{"head_dim": 64, "norm": "rmsnorm", "rope_fraction": 1.0, "init": "uniform", "lr": 0.000803}
MLP neurons of a small language model. Each row is named by its layer, matrix (gate and up: input weights; down: output weights) and neuron, and shows model dimensions 96-191. Each number is 200 + 30 x the weight over its row's rms, rounded and kept within 0 to 999. A neuron's up and down rows have the sign that makes its largest values positive.
Before each neuron's rows, "fires after" lists the tokens most often just before its 100 highest values on Wikipedia text that the model never trained on. A number after a token or word is its count.

fires after: "1" 35, "2" 18, " and" 5
L2.gate2320,206,223,239,213,157,166,208,253,203,184,220,157,193,147,250,255,193,204,149,177,188,188,214,252,177,184,152,213,228,205,125,230,232,201,194,184,260,232,189,217,172,200,186,253,220,212,150,217,202,192,182,180,180,169,218,187,218,202,207,209,191,182,224,272,214,239,220,211,214,195,194,210,221,171,167,203,203,233,264,178,186,150,206,202,193,203,168,173,221,186,180,205,209,202,186,230
L2.up2320,196,217,233,180,171,148,181,228,235,198,228,233,211,184,197,217,210,202,179,204,232,242,176,189,164,237,225,229,202,127,180,176,226,257,219,241,222,217,211,172,223,200,185,238,238,153,215,190,222,212,228,289,237,173,203,189,187,232,202,209,195,279,235,157,245,270,231,182,238,197,191,147,136,154,133,212,178,206,234,261,199,224,203,172,197,203,170,210,246,172,141,261,210,245,192,171
L2.down2320,181,213,226,156,124,241,228,188,185,209,221,163,219,207,212,204,218,233,190,196,178,184,202,193,232,199,186,256,258,170,173,269,207,189,173,195,161,164,198,164,180,202,132,156,202,213,235,212,221,198,235,158,230,173,227,205,134,218,174,211,190,219,198,178,191,235,231,193,175,235,167,210,176,169,232,217,179,129,189,180,205,203,210,206,203,236,233,181,243,176,194,234,144,239,196,202

fires after: "2" 42, "1" 15
L2.gate1280,213,212,192,226,191,207,167,253,173,237,222,199,206,199,225,226,227,181,195,196,212,180,223,175,206,185,173,148,209,187,213,231,164,191,232,191,231,194,223,187,171,217,192,233,217,256,158,150,125,215,228,179,182,187,222,190,166,239,193,209,254,230,165,185,246,209,188,197,172,208,171,213,161,184,189,207,203,229,251,193,230,235,185,207,224,234,249,211,203,236,269,199,199,204,217,241
L2.up1280,207,235,183,241,210,203,262,187,187,161,168,227,221,167,203,215,191,199,188,260,213,201,184,208,192,209,217,135,220,191,179,163,192,190,207,219,222,227,197,146,210,135,228,212,240,192,215,212,229,223,209,179,220,217,190,184,251,193,191,182,195,154,189,212,257,200,243,186,139,185,172,159,167,242,156,201,164,187,194,189,252,251,166,156,233,166,202,208,222,248,190,177,163,235,200,164
L2.down1280,203,160,215,172,181,196,204,228,159,246,162,192,138,228,231,203,160,206,182,174,201,207,221,212,179,177,143,219,231,238,195,226,271,186,218,210,263,254,201,214,202,169,215,200,247,150,228,202,209,198,197,163,188,215,165,208,244,176,215,204,199,180,247,174,186,170,220,220,208,199,235,209,151,236,190,224,190,245,248,152,192,250,255,249,152,182,227,236,196,204,232,195,218,192,242,182

fires after: "2" 66, "1" 30
L2.gate433,241,228,228,187,172,157,181,237,252,190,165,239,149,202,172,235,208,171,172,243,182,213,226,247,186,188,226,185,170,178,209,200,183,202,203,188,193,189,191,155,187,224,161,187,170,227,227,235,195,223,155,214,187,215,212,202,167,226,200,258,265,134,201,143,249,215,207,255,203,204,196,259,208,158,184,233,131,257,258,199,239,235,219,202,191,230,212,209,167,209,222,210,161,260,227,176
L2.up433,182,206,223,192,165,184,224,204,229,188,199,188,179,138,181,226,225,205,168,186,200,240,167,161,192,150,123,179,180,134,198,179,150,233,252,200,241,181,171,187,204,268,221,195,186,256,256,211,260,187,186,204,221,168,221,159,245,158,250,161,210,161,181,177,225,219,201,192,196,141,242,216,252,215,174,179,166,198,207,198,213,221,226,260,192,199,191,186,218,228,176,210,201,253,171,184
L2.down433,183,190,212,199,214,210,216,146,190,171,222,160,201,201,174,178,150,189,200,203,204,225,215,144,135,183,182,213,165,143,183,224,132,231,218,166,220,216,216,192,215,231,173,204,229,164,187,193,232,161,234,192,241,172,233,197,188,166,213,147,159,167,180,177,218,190,227,206,186,179,146,230,210,145,191,216,162,47,216,223,225,183,178,181,158,250,216,211,175,225,140,245,214,216,126,204

fires after: "1" 85
L2.gate1556,175,160,153,227,136,214,135,164,239,230,225,196,204,121,195,200,177,188,203,233,167,229,246,144,220,261,234,216,160,224,205,241,202,140,163,294,203,215,157,164,149,228,181,209,198,180,189,209,188,212,178,204,168,208,241,201,142,260,190,166,216,202,231,207,233,211,251,206,261,186,162,227,224,158,232,208,211,238,187,146,194,206,182,262,189,159,202,216,160,228,232,213,232,195,198,160
L2.up1556,201,229,223,218,163,232,201,162,180,187,178,156,230,205,166,186,200,219,186,173,191,206,184,205,210,214,172,152,202,180,194,228,205,197,173,209,214,212,249,240,168,177,225,182,201,186,196,196,185,190,170,178,216,222,260,138,193,209,257,158,185,148,195,198,194,181,173,225,233,202,177,246,199,212,192,185,187,198,215,157,228,215,197,264,200,191,162,162,213,192,255,216,164,194,192,185
L2.down1556,142,184,177,190,189,171,162,189,257,200,145,199,202,140,224,178,208,161,143,175,203,165,222,193,222,155,246,180,201,110,188,166,234,195,207,169,192,168,208,238,213,205,215,224,191,194,277,248,191,221,197,230,259,172,162,211,214,201,199,142,204,160,217,230,197,196,183,222,233,260,185,194,182,191,212,225,243,49,183,168,186,176,233,134,193,213,202,270,227,141,208,183,220,209,221,220

fires after: "1" 33, "2" 31, "019" 4
L2.gate2327,201,184,200,183,168,167,212,258,135,217,214,201,186,183,156,206,251,142,224,219,193,167,173,180,230,204,211,216,205,190,206,202,200,220,223,179,200,199,176,177,209,160,231,234,214,201,165,177,181,197,175,244,186,189,136,210,172,209,175,195,222,203,251,252,166,213,246,229,209,153,183,204,213,148,240,217,189,247,190,256,127,257,137,230,196,183,223,220,174,184,229,219,263,220,220,193
L2.up2327,235,180,205,212,202,181,230,180,207,168,173,160,218,187,166,171,195,151,199,238,203,180,167,251,237,181,218,215,217,205,190,196,209,195,185,199,171,205,245,202,228,223,223,214,129,156,154,219,219,196,155,230,205,209,189,170,177,163,203,200,166,150,171,191,222,183,181,195,166,193,125,211,226,235,151,265,243,221,171,173,146,152,217,230,244,178,179,214,173,203,206,200,234,205,240,242
L2.down2327,198,194,179,197,163,178,242,208,224,201,254,220,212,240,246,193,156,139,206,164,211,187,178,195,201,227,188,248,232,211,220,172,212,197,208,174,188,218,197,209,149,221,165,203,194,179,171,186,238,206,161,231,209,235,174,198,195,201,179,209,201,213,234,197,188,187,237,202,167,234,186,194,263,205,155,217,181,276,230,205,208,234,194,216,181,193,233,205,230,121,187,164,235,213,212,193

fires after: "1" 32, "2" 16, ", was" 5
L2.gate2103,180,192,192,169,224,203,158,211,192,133,181,211,172,188,187,214,160,203,202,193,245,237,162,198,207,145,214,215,167,192,173,181,261,241,163,194,224,228,207,226,171,164,195,261,232,213,199,205,161,160,203,238,191,228,204,228,195,225,179,158,193,177,173,208,200,213,221,212,199,195,192,166,162,212,216,207,235,229,185,200,161,197,202,131,222,191,208,205,212,189,214,207,193,193,181,170
L2.up2103,201,198,171,225,169,225,214,249,160,194,245,244,220,198,237,208,223,168,201,162,140,219,189,216,186,157,214,193,200,216,227,243,240,176,221,181,187,207,171,227,179,228,177,232,219,173,222,205,159,196,212,200,191,195,227,207,210,202,182,218,162,150,202,213,249,187,295,153,215,221,214,195,219,248,160,213,224,216,212,225,186,177,222,176,205,190,189,240,193,197,175,187,205,190,260,217
L2.down2103,208,180,295,184,190,252,240,211,205,198,235,156,199,156,190,191,169,242,151,160,197,168,158,186,218,163,189,229,251,179,201,251,148,210,196,175,191,210,225,147,200,245,226,140,209,145,213,195,225,144,224,157,243,235,204,199,183,223,162,187,208,142,202,152,156,244,262,193,192,173,178,233,151,179,178,213,190,238,191,225,234,161,194,205,186,204,174,191,216,243,180,208,167,136,190,208

fires after: "2" 53, "1" 40
L2.gate463,226,196,237,230,174,211,201,205,153,160,199,249,214,143,189,183,202,217,189,178,212,220,209,247,221,261,193,221,217,157,240,210,223,201,197,188,229,217,258,146,214,186,195,124,185,170,167,241,179,148,222,214,209,148,197,185,177,191,192,170,210,194,185,180,175,173,200,204,225,244,175,191,173,235,191,202,205,216,211,226,247,190,215,213,140,156,234,188,175,211,153,155,196,213,228,217
L2.up463,189,172,237,237,191,214,236,172,229,153,204,189,160,205,183,235,201,177,136,172,244,183,162,238,263,142,221,195,243,162,234,234,234,215,236,189,215,209,187,198,213,171,204,224,170,188,187,207,201,182,231,168,185,202,235,176,166,214,226,218,268,165,216,211,244,203,201,227,161,285,199,251,244,190,242,151,225,214,180,217,201,237,207,207,169,209,162,204,234,212,182,227,221,184,190,212
L2.down463,257,209,208,232,206,134,247,218,202,216,205,187,180,207,221,143,182,226,225,170,173,228,218,245,197,198,221,204,168,167,259,208,182,175,173,149,197,188,232,187,201,214,216,157,127,192,219,223,223,195,210,197,174,218,188,189,185,201,184,239,187,221,231,181,147,177,133,212,164,214,223,207,171,221,182,214,214,194,234,252,232,264,167,251,174,86,247,202,187,248,192,147,196,159,241,221

fires after: "2" 37, "\n" 24, "1" 9, " (loan" 4
L2.gate304,244,244,201,175,112,197,163,231,215,208,191,236,180,170,239,191,251,237,141,227,202,178,207,231,175,195,198,200,213,190,198,217,237,205,207,221,232,210,210,208,212,200,205,215,177,235,206,260,268,170,178,226,203,173,211,207,255,161,166,171,271,145,223,234,211,188,142,211,187,187,154,181,187,167,215,182,204,241,242,222,183,204,203,224,163,201,237,199,216,168,177,227,258,191,205,151
L2.up304,200,175,135,155,191,223,171,213,227,260,218,203,176,178,151,187,161,170,193,254,200,197,172,221,272,178,221,188,219,183,207,214,205,182,195,189,194,253,137,190,214,246,189,223,209,214,207,255,225,202,212,209,162,218,221,179,208,147,205,140,241,175,193,220,211,206,188,156,173,211,178,184,250,158,175,159,193,178,180,252,192,179,227,214,131,220,172,238,182,196,223,209,227,235,186,209
L2.down304,183,166,179,257,212,212,222,202,198,230,199,141,206,199,180,163,165,198,170,250,211,202,190,182,218,175,204,169,222,208,189,232,141,170,196,207,224,214,244,164,232,186,179,238,205,157,196,205,193,211,182,157,193,153,183,184,187,198,209,154,159,181,192,154,202,236,208,209,179,204,204,220,254,207,192,196,205,271,209,231,207,210,203,231,221,166,184,238,200,206,227,205,221,204,192,174

fires after: "\n" 20, "0" 16, "1" 15, "2" 6, "\n\n" 5
L2.gate493,224,191,226,198,175,171,197,224,188,191,184,248,195,157,183,205,205,185,219,244,287,157,236,190,206,242,198,154,241,201,181,199,168,221,195,151,201,203,251,153,206,168,209,188,206,173,179,232,183,253,200,176,214,219,218,259,219,195,171,227,184,169,183,179,209,272,227,199,170,185,241,229,198,204,188,158,153,237,232,179,184,219,255,179,234,229,243,234,203,230,208,179,175,187,226,226
L2.up493,213,194,228,213,193,185,206,235,203,243,233,187,202,193,185,161,204,229,164,160,175,158,234,182,217,244,155,194,201,204,204,238,195,199,178,171,180,214,221,244,192,239,234,215,168,125,191,223,183,205,158,195,262,227,183,200,211,176,188,198,217,202,188,179,167,215,215,138,210,202,185,179,206,207,241,243,204,220,214,159,228,190,209,218,188,200,176,135,193,214,196,237,189,180,172,178
L2.down493,241,190,196,219,228,180,187,247,167,183,233,197,169,185,180,195,209,259,248,131,198,199,194,240,194,254,189,194,177,132,188,217,194,210,227,204,156,212,233,170,180,184,152,181,226,214,228,218,225,166,262,200,205,175,187,139,130,226,211,177,178,238,162,212,163,249,272,163,208,157,252,186,168,202,225,205,168,247,213,237,246,235,231,202,237,179,193,235,212,239,214,191,147,174,173,277

fires after: "." 48, "46" 4, "120" 4
L2.gate808,179,232,208,198,179,228,167,233,207,212,195,235,198,250,189,205,194,204,225,159,193,159,192,229,179,201,163,181,240,252,137,186,167,191,168,176,219,164,220,231,263,230,202,232,183,213,196,147,189,173,174,242,208,207,177,134,181,183,209,145,220,159,217,184,146,183,156,155,189,183,237,184,253,194,226,189,211,243,190,189,190,184,220,185,185,208,249,207,237,214,166,156,205,219,184,188
L2.up808,231,186,224,203,187,159,209,185,239,198,211,198,198,170,135,184,234,179,193,161,187,197,222,144,238,179,168,244,217,214,183,223,116,267,174,220,182,166,178,195,267,215,153,220,200,132,159,157,200,171,174,199,224,200,225,154,168,192,208,186,214,107,206,217,202,181,199,234,216,212,160,166,205,226,192,173,204,173,153,153,174,203,204,194,187,190,240,242,177,271,215,223,202,186,183,196
L2.down808,200,248,215,207,241,189,211,264,240,195,216,192,134,192,168,200,239,172,149,151,190,176,227,134,200,163,164,168,166,157,201,224,191,230,203,219,186,258,224,207,212,183,246,175,236,216,200,192,263,193,190,184,259,175,183,266,212,189,190,180,207,164,127,164,237,209,205,155,227,222,166,173,197,189,197,205,215,140,152,220,218,236,239,221,190,297,188,169,231,164,203,202,147,184,244,192

fires after: "2" 23, "1" 17, "\n\n" 6, " N" 6, "\n" 5
L2.gate1828,225,251,178,161,144,203,189,183,167,162,255,195,227,194,238,189,174,208,193,253,260,200,180,223,201,182,272,172,171,148,205,212,191,175,217,191,201,174,180,204,221,193,200,229,236,183,147,183,230,203,162,215,193,202,212,220,191,252,219,239,200,165,206,206,178,276,235,264,215,190,178,248,213,207,203,212,213,228,250,189,195,215,185,206,199,176,250,237,168,164,186,171,211,189,170,176
L2.up1828,181,222,222,211,185,186,200,180,165,191,173,167,183,179,188,194,247,225,228,203,230,180,167,208,172,200,181,216,216,188,252,232,142,211,198,183,198,170,207,157,258,141,119,168,243,201,200,127,232,185,211,211,154,230,196,180,226,238,183,214,192,240,185,244,191,169,205,165,157,200,166,218,195,184,210,167,197,207,187,195,205,200,234,167,184,173,227,166,137,215,180,252,231,226,202,186
L2.down1828,194,182,185,181,210,244,201,221,214,170,172,216,210,215,268,184,248,187,155,178,223,189,202,183,214,212,195,262,149,162,168,185,149,249,213,202,189,179,179,255,217,180,152,180,175,193,232,219,183,237,199,169,239,186,196,196,139,187,173,217,233,234,165,202,245,164,180,226,162,160,157,227,170,151,183,160,181,94,176,262,204,200,186,195,181,224,242,209,200,238,184,183,247,208,230,138

fires after: "1" 18, " (born " 11, "–" 8, "2" 7, " Form" 5, " (" 4
L2.gate1226,223,289,254,200,189,180,221,187,234,206,225,231,190,209,174,202,170,144,206,207,232,183,171,223,211,189,139,210,212,176,169,217,205,185,188,197,206,176,179,276,226,239,256,259,213,196,205,197,248,227,182,220,245,207,260,147,193,233,136,229,203,224,205,122,196,210,190,136,195,162,206,160,217,164,212,227,225,185,205,256,234,217,187,187,189,216,211,188,207,228,175,210,226,184,217,214
L2.up1226,146,174,225,200,198,168,224,240,223,152,187,195,221,183,240,197,204,228,264,231,220,159,186,165,208,178,183,190,214,180,155,187,181,180,200,194,222,266,155,245,169,212,157,271,224,165,231,190,234,180,208,236,186,206,166,201,176,205,213,213,179,213,151,161,159,212,243,185,159,181,176,231,190,164,210,230,189,182,236,212,213,227,207,200,240,263,195,200,178,210,220,195,185,195,147,239
L2.down1226,216,196,183,199,147,196,185,199,201,219,188,221,163,178,201,193,107,161,174,182,152,188,296,231,153,191,224,205,181,214,198,206,218,217,181,202,225,209,197,205,133,226,192,148,178,238,156,236,148,176,194,170,210,242,170,220,185,216,211,190,192,252,227,221,172,199,185,217,158,194,227,219,181,214,164,185,202,200,235,206,185,220,225,178,239,208,160,189,186,140,228,207,199,191,227,188

fires after: "\n" 22, "4" 13, " first" 6, "1" 5, "3" 5, " second" 4
L2.gate1807,203,161,209,192,200,253,152,188,220,160,209,209,197,177,138,229,200,256,224,198,175,221,154,209,196,234,187,173,209,186,224,212,187,143,232,186,230,212,172,178,175,209,236,236,187,160,208,234,126,221,174,171,235,159,200,214,218,200,186,204,193,145,207,158,207,204,229,188,249,128,175,163,241,229,250,130,200,237,223,153,212,198,221,180,245,208,221,192,191,253,254,174,204,238,160,170
L2.up1807,222,208,188,224,115,217,130,234,176,176,218,206,195,162,179,150,169,200,259,125,138,149,160,170,221,221,210,158,164,173,194,196,200,218,224,170,204,224,136,196,125,204,140,202,206,184,178,204,180,200,180,248,208,197,231,164,207,235,185,181,250,222,204,211,180,252,180,195,173,135,222,202,204,210,209,193,194,208,192,206,156,165,170,216,223,227,166,158,192,158,178,217,209,236,181,209
L2.down1807,182,195,200,209,195,195,182,194,224,134,181,233,137,157,130,224,156,209,215,170,125,144,184,207,168,183,163,155,168,174,263,192,218,180,206,163,199,172,156,178,169,193,186,240,165,181,185,158,165,161,189,201,193,152,215,239,199,239,188,224,183,243,151,232,187,272,175,202,235,171,193,165,248,210,164,133,164,148,220,160,200,197,212,257,192,216,122,168,186,175,220,191,210,207,176,197

fires after: "| " 16, "." 13, " " 10, " | " 9, "6" 6, "," 6
L2.gate464,189,223,174,214,153,183,217,197,211,213,236,176,199,180,210,186,226,210,196,178,203,116,190,174,222,174,227,227,166,163,184,212,228,156,213,251,199,168,221,192,267,208,217,201,170,193,210,192,222,143,212,175,193,215,211,184,168,170,221,152,235,143,239,213,219,259,200,212,199,191,183,237,186,192,178,214,175,226,217,173,215,223,219,211,157,232,178,200,199,213,192,204,208,218,233,190
L2.up464,209,167,210,212,197,256,174,196,168,158,215,208,256,223,238,183,204,188,146,187,198,224,212,257,180,181,178,255,201,185,165,235,188,200,221,238,202,211,163,154,171,240,180,179,239,206,176,191,174,170,188,191,187,210,225,151,213,181,165,215,173,221,177,264,162,191,198,170,164,200,216,182,200,212,192,219,216,226,186,218,203,150,221,160,201,166,148,220,175,215,178,215,204,178,187,169
L2.down464,185,196,185,242,219,148,156,225,154,214,252,186,202,163,175,220,154,229,221,193,190,143,216,188,243,189,186,231,210,202,244,199,181,171,211,192,198,214,178,183,164,235,208,208,249,196,296,190,229,177,230,196,235,167,225,195,263,197,180,174,202,202,255,250,151,161,202,147,211,227,173,218,174,183,163,218,223,192,137,168,184,182,229,192,180,183,166,234,202,199,228,188,235,239,144,192

fires after: "\n\n" 41, "AR" 13, "2" 6
L2.gate450,163,217,161,188,144,213,176,230,225,173,227,180,202,209,232,209,237,186,191,280,218,176,194,212,242,240,191,231,204,243,182,219,198,246,229,175,163,262,177,207,188,190,163,258,192,198,175,226,174,237,173,192,150,180,203,241,159,195,178,193,231,178,209,197,285,186,155,220,190,232,163,163,190,201,210,165,184,228,215,168,192,211,212,186,214,216,226,166,154,173,181,240,200,234,181,173
L2.up450,206,207,199,201,199,172,191,142,175,176,190,242,283,203,184,121,296,218,178,266,183,169,198,222,255,182,206,206,232,226,176,187,175,250,213,154,213,247,221,206,228,181,170,188,208,219,221,199,215,239,211,156,220,195,216,227,223,252,211,176,205,193,246,173,209,172,171,208,208,201,204,203,175,221,228,188,197,187,161,171,200,235,118,188,218,212,201,153,188,172,254,190,150,198,222,241
L2.down450,214,163,202,137,179,180,188,243,217,177,218,238,194,166,231,118,210,247,206,174,255,127,166,206,187,198,206,169,223,201,171,189,227,179,177,232,217,131,233,167,216,173,161,182,156,199,185,170,176,159,177,216,184,219,249,138,205,212,164,245,151,175,219,169,189,224,221,192,194,188,197,202,208,169,267,152,262,163,161,152,231,243,198,176,174,167,219,226,181,202,176,175,198,127,225,166

fires after: "2" 40, "1" 12, "." 5
L2.gate2282,190,161,244,202,194,217,214,187,227,179,207,147,178,238,192,211,258,213,199,192,232,197,187,162,203,238,227,175,195,184,215,183,243,159,255,193,277,212,216,233,157,250,203,178,232,191,215,204,143,213,218,196,143,255,190,177,204,168,207,187,206,192,275,229,205,220,242,281,204,232,204,200,185,199,215,207,200,238,238,165,156,191,207,194,183,151,237,237,219,225,141,197,164,196,172,172
L2.up2282,204,123,226,250,174,201,189,191,259,153,230,201,243,173,231,236,235,214,195,162,250,159,101,236,239,248,185,235,187,214,213,213,186,202,159,206,219,248,215,132,218,212,180,227,216,219,229,231,227,178,221,141,218,179,267,187,182,204,178,204,217,174,193,227,183,158,206,140,256,231,165,180,180,236,220,236,245,179,155,244,208,192,171,177,181,179,232,203,162,219,117,215,204,204,200,187
L2.down2282,195,214,212,192,211,151,151,252,224,173,213,198,215,210,197,233,226,202,195,177,243,237,200,134,206,203,156,192,190,247,243,244,179,214,172,223,196,237,202,197,183,133,294,144,148,192,223,198,217,138,213,220,244,146,153,211,147,214,221,164,213,211,177,198,185,141,186,197,212,204,197,222,122,162,218,163,201,123,168,165,187,191,227,191,224,235,188,209,195,232,208,202,203,260,183,156

fires after: "0" 20, "2" 20, "\n" 15, "1" 8, " (loan" 6
L2.gate2235,220,186,183,162,201,204,163,241,205,272,186,232,216,177,231,184,227,138,214,215,209,145,200,185,223,185,205,211,205,176,202,250,212,215,217,216,208,236,184,126,234,217,222,216,196,193,172,233,251,172,222,200,196,195,144,215,205,215,161,209,234,163,221,202,254,201,216,225,199,172,155,212,256,166,158,203,215,253,209,214,212,128,246,200,234,133,223,221,222,204,173,179,193,223,204,217
L2.up2235,189,186,237,256,191,212,222,223,170,179,253,201,154,147,181,204,228,206,214,198,183,213,191,173,181,188,198,173,149,234,193,221,187,186,196,178,210,194,229,146,220,219,169,201,171,151,168,200,270,217,182,187,199,191,225,148,199,230,215,189,213,190,226,192,203,239,194,192,162,236,252,195,180,182,224,190,215,194,200,233,172,200,177,221,161,181,189,149,184,183,196,191,189,195,184,201
L2.down2235,193,167,191,175,185,208,172,194,211,234,211,197,208,213,167,232,178,208,220,208,238,166,233,270,233,224,184,148,189,211,200,220,248,191,168,178,175,198,189,170,237,193,164,191,181,131,176,245,243,201,207,169,202,156,176,242,206,224,224,163,217,205,156,217,219,188,222,208,200,226,175,139,156,276,165,170,212,146,209,194,167,219,179,215,244,254,210,231,201,232,211,226,230,289,202,174

fires after: "2" 62, "1" 16, "." 6
L2.gate2401,241,223,190,243,151,155,170,152,222,178,248,156,184,225,223,211,160,162,142,183,244,190,189,224,181,147,184,170,198,147,210,180,203,200,214,209,188,212,161,209,174,209,151,204,207,162,221,172,225,221,150,211,170,204,172,154,194,195,201,212,222,201,206,164,234,190,236,188,189,195,209,217,253,186,171,168,175,213,166,273,220,261,265,214,202,187,194,202,236,152,216,232,213,193,266,211
L2.up2401,161,127,228,240,192,183,179,145,251,154,167,246,187,169,180,243,178,170,248,200,187,183,141,245,183,199,230,195,187,191,197,204,232,178,254,176,173,216,212,216,154,164,222,186,247,232,214,211,205,216,163,191,169,181,131,217,174,182,169,225,225,196,191,191,224,220,207,248,162,205,167,166,222,207,165,138,158,208,186,160,207,199,213,184,197,155,206,176,178,187,233,214,205,226,195,264
L2.down2401,195,215,221,178,123,190,214,194,243,221,246,166,211,192,187,220,171,211,167,199,216,249,178,190,224,193,203,200,236,179,157,206,153,150,180,213,158,260,195,191,231,214,221,151,239,227,220,196,183,195,249,201,229,212,228,195,216,177,161,242,239,225,185,215,204,203,225,226,193,229,170,191,225,167,217,203,245,72,163,205,249,209,219,230,242,197,157,179,223,175,264,208,203,173,165,182

fires after: "1" 25, "\n" 12, "2" 10, " N" 4
L2.gate737,213,167,227,189,153,234,183,232,186,150,223,195,190,131,192,217,184,173,195,265,242,201,226,208,204,207,176,223,175,226,159,225,194,233,208,227,195,166,190,207,201,196,239,218,220,249,203,260,192,205,197,158,211,205,272,204,196,258,166,206,255,140,204,186,233,200,201,185,199,213,172,175,226,229,181,192,173,252,219,235,176,117,213,174,181,246,188,253,194,221,207,231,258,205,219,217
L2.up737,155,198,214,240,237,202,161,184,239,249,196,256,216,196,163,202,176,212,197,181,207,159,179,180,217,176,211,242,225,239,216,226,220,209,260,222,152,194,89,150,218,194,156,254,141,196,203,193,193,182,178,244,258,227,208,189,210,216,183,218,217,199,165,182,163,168,232,198,170,179,219,190,242,205,126,199,229,202,171,225,145,221,225,232,210,196,253,208,179,205,251,190,217,197,223,196
L2.down737,209,204,192,225,210,173,200,182,185,235,236,239,215,209,180,213,170,202,194,208,277,174,194,200,153,221,232,183,199,180,195,218,259,228,193,193,171,177,130,172,195,234,166,207,177,182,219,214,191,212,275,173,210,158,231,169,261,240,196,188,208,202,177,187,203,201,229,180,230,180,168,205,245,182,191,193,224,143,214,227,190,204,207,246,175,167,174,193,161,167,190,200,237,155,219,184

fires after: "2" 44, "1" 25, ":" 6, ", " 5
L2.gate1177,221,109,208,193,181,236,178,259,217,196,232,212,214,193,260,192,213,164,219,167,208,192,167,219,221,250,243,193,195,216,218,217,234,214,210,172,193,185,190,215,211,186,253,240,151,200,168,230,166,196,219,184,180,154,204,239,154,218,150,290,211,209,165,214,248,202,262,183,210,212,164,135,159,194,232,191,186,242,213,160,237,236,192,182,232,209,152,193,202,229,202,140,223,205,187,165
L2.up1177,264,198,214,192,162,238,213,232,173,191,215,169,169,165,234,219,130,185,187,198,235,281,142,241,202,164,177,217,192,193,136,145,169,217,188,221,258,189,221,212,175,182,185,179,165,176,179,152,221,257,224,224,212,202,172,225,191,174,207,221,166,205,202,197,147,195,227,194,143,251,152,191,179,208,175,234,241,208,217,220,190,167,144,184,198,187,228,192,205,176,145,234,200,184,165,233
L2.down1177,182,207,171,222,226,196,198,184,243,158,169,187,138,273,165,195,198,206,200,173,158,169,207,258,158,171,223,183,214,198,236,212,208,192,228,216,192,200,242,200,150,164,167,161,172,202,163,168,166,229,199,196,167,203,175,219,114,163,196,183,243,171,186,236,200,208,218,159,220,222,124,198,237,266,165,208,185,98,226,209,271,202,140,230,178,219,206,259,186,138,159,171,172,191,142,192

fires after: "2" 35, "1" 16, ")" 4
L2.gate1805,203,210,210,129,153,199,127,180,158,172,225,198,211,221,242,185,217,201,290,194,202,190,234,217,204,225,195,209,182,241,228,186,170,237,201,228,249,227,230,220,234,210,180,241,229,200,173,198,161,151,205,169,192,277,222,179,147,242,166,166,207,205,192,229,190,188,269,239,145,243,146,195,205,204,194,174,211,238,234,204,140,201,181,184,164,225,199,198,189,205,185,222,241,198,216,209
L2.up1805,266,213,261,200,194,242,164,193,219,277,211,173,192,219,175,258,193,231,202,199,159,200,168,236,138,235,236,228,245,204,229,234,199,219,185,195,265,217,253,179,213,163,196,189,226,166,219,186,199,169,203,173,161,210,224,143,191,273,184,212,210,216,219,210,162,240,233,197,200,270,163,231,227,182,239,190,228,241,224,162,173,200,220,191,210,245,160,225,168,155,176,256,203,173,188,239
L2.down1805,219,190,162,173,164,211,172,190,145,190,243,226,156,253,172,169,239,142,172,165,195,182,232,193,171,224,190,203,205,213,152,193,217,204,203,178,157,271,176,156,244,215,179,138,210,204,142,175,161,164,200,192,198,176,216,193,237,218,230,261,232,177,215,210,240,197,191,163,155,217,172,187,213,228,181,169,216,45,209,191,203,164,209,170,230,151,156,200,133,213,180,176,203,254,196,199

fires after: "1" 50, "2" 19, ")" 5
L2.gate2500,231,242,183,190,204,224,196,158,168,208,215,141,196,131,184,210,209,195,176,198,200,168,234,235,178,241,187,157,167,231,228,194,187,249,231,175,223,155,174,184,174,214,212,262,206,172,157,212,239,221,212,222,179,177,189,203,185,201,203,240,213,214,191,158,189,191,279,200,223,199,183,231,202,209,224,153,191,217,211,199,166,228,202,213,166,236,169,194,199,218,164,234,215,178,207,178
L2.up2500,200,196,189,191,158,222,207,184,248,287,164,205,226,199,196,213,216,148,175,184,221,186,149,154,173,217,206,211,176,181,180,175,204,200,220,226,224,163,171,185,180,207,232,277,247,186,250,166,187,235,173,208,169,224,183,179,193,164,196,198,219,195,223,194,183,195,189,183,178,233,266,230,190,207,211,249,222,201,230,242,205,237,195,185,194,199,203,193,227,175,248,193,176,208,212,185
L2.down2500,163,230,211,176,172,216,171,205,222,190,210,209,201,196,226,211,173,174,169,194,194,193,238,214,178,199,171,199,175,179,216,193,189,175,165,193,214,201,212,160,244,179,198,189,201,216,189,218,164,216,188,184,152,223,215,189,210,232,174,214,209,173,179,222,171,208,265,203,220,206,186,184,158,185,253,173,196,103,196,214,182,202,231,186,234,221,219,195,225,187,163,203,193,138,152,209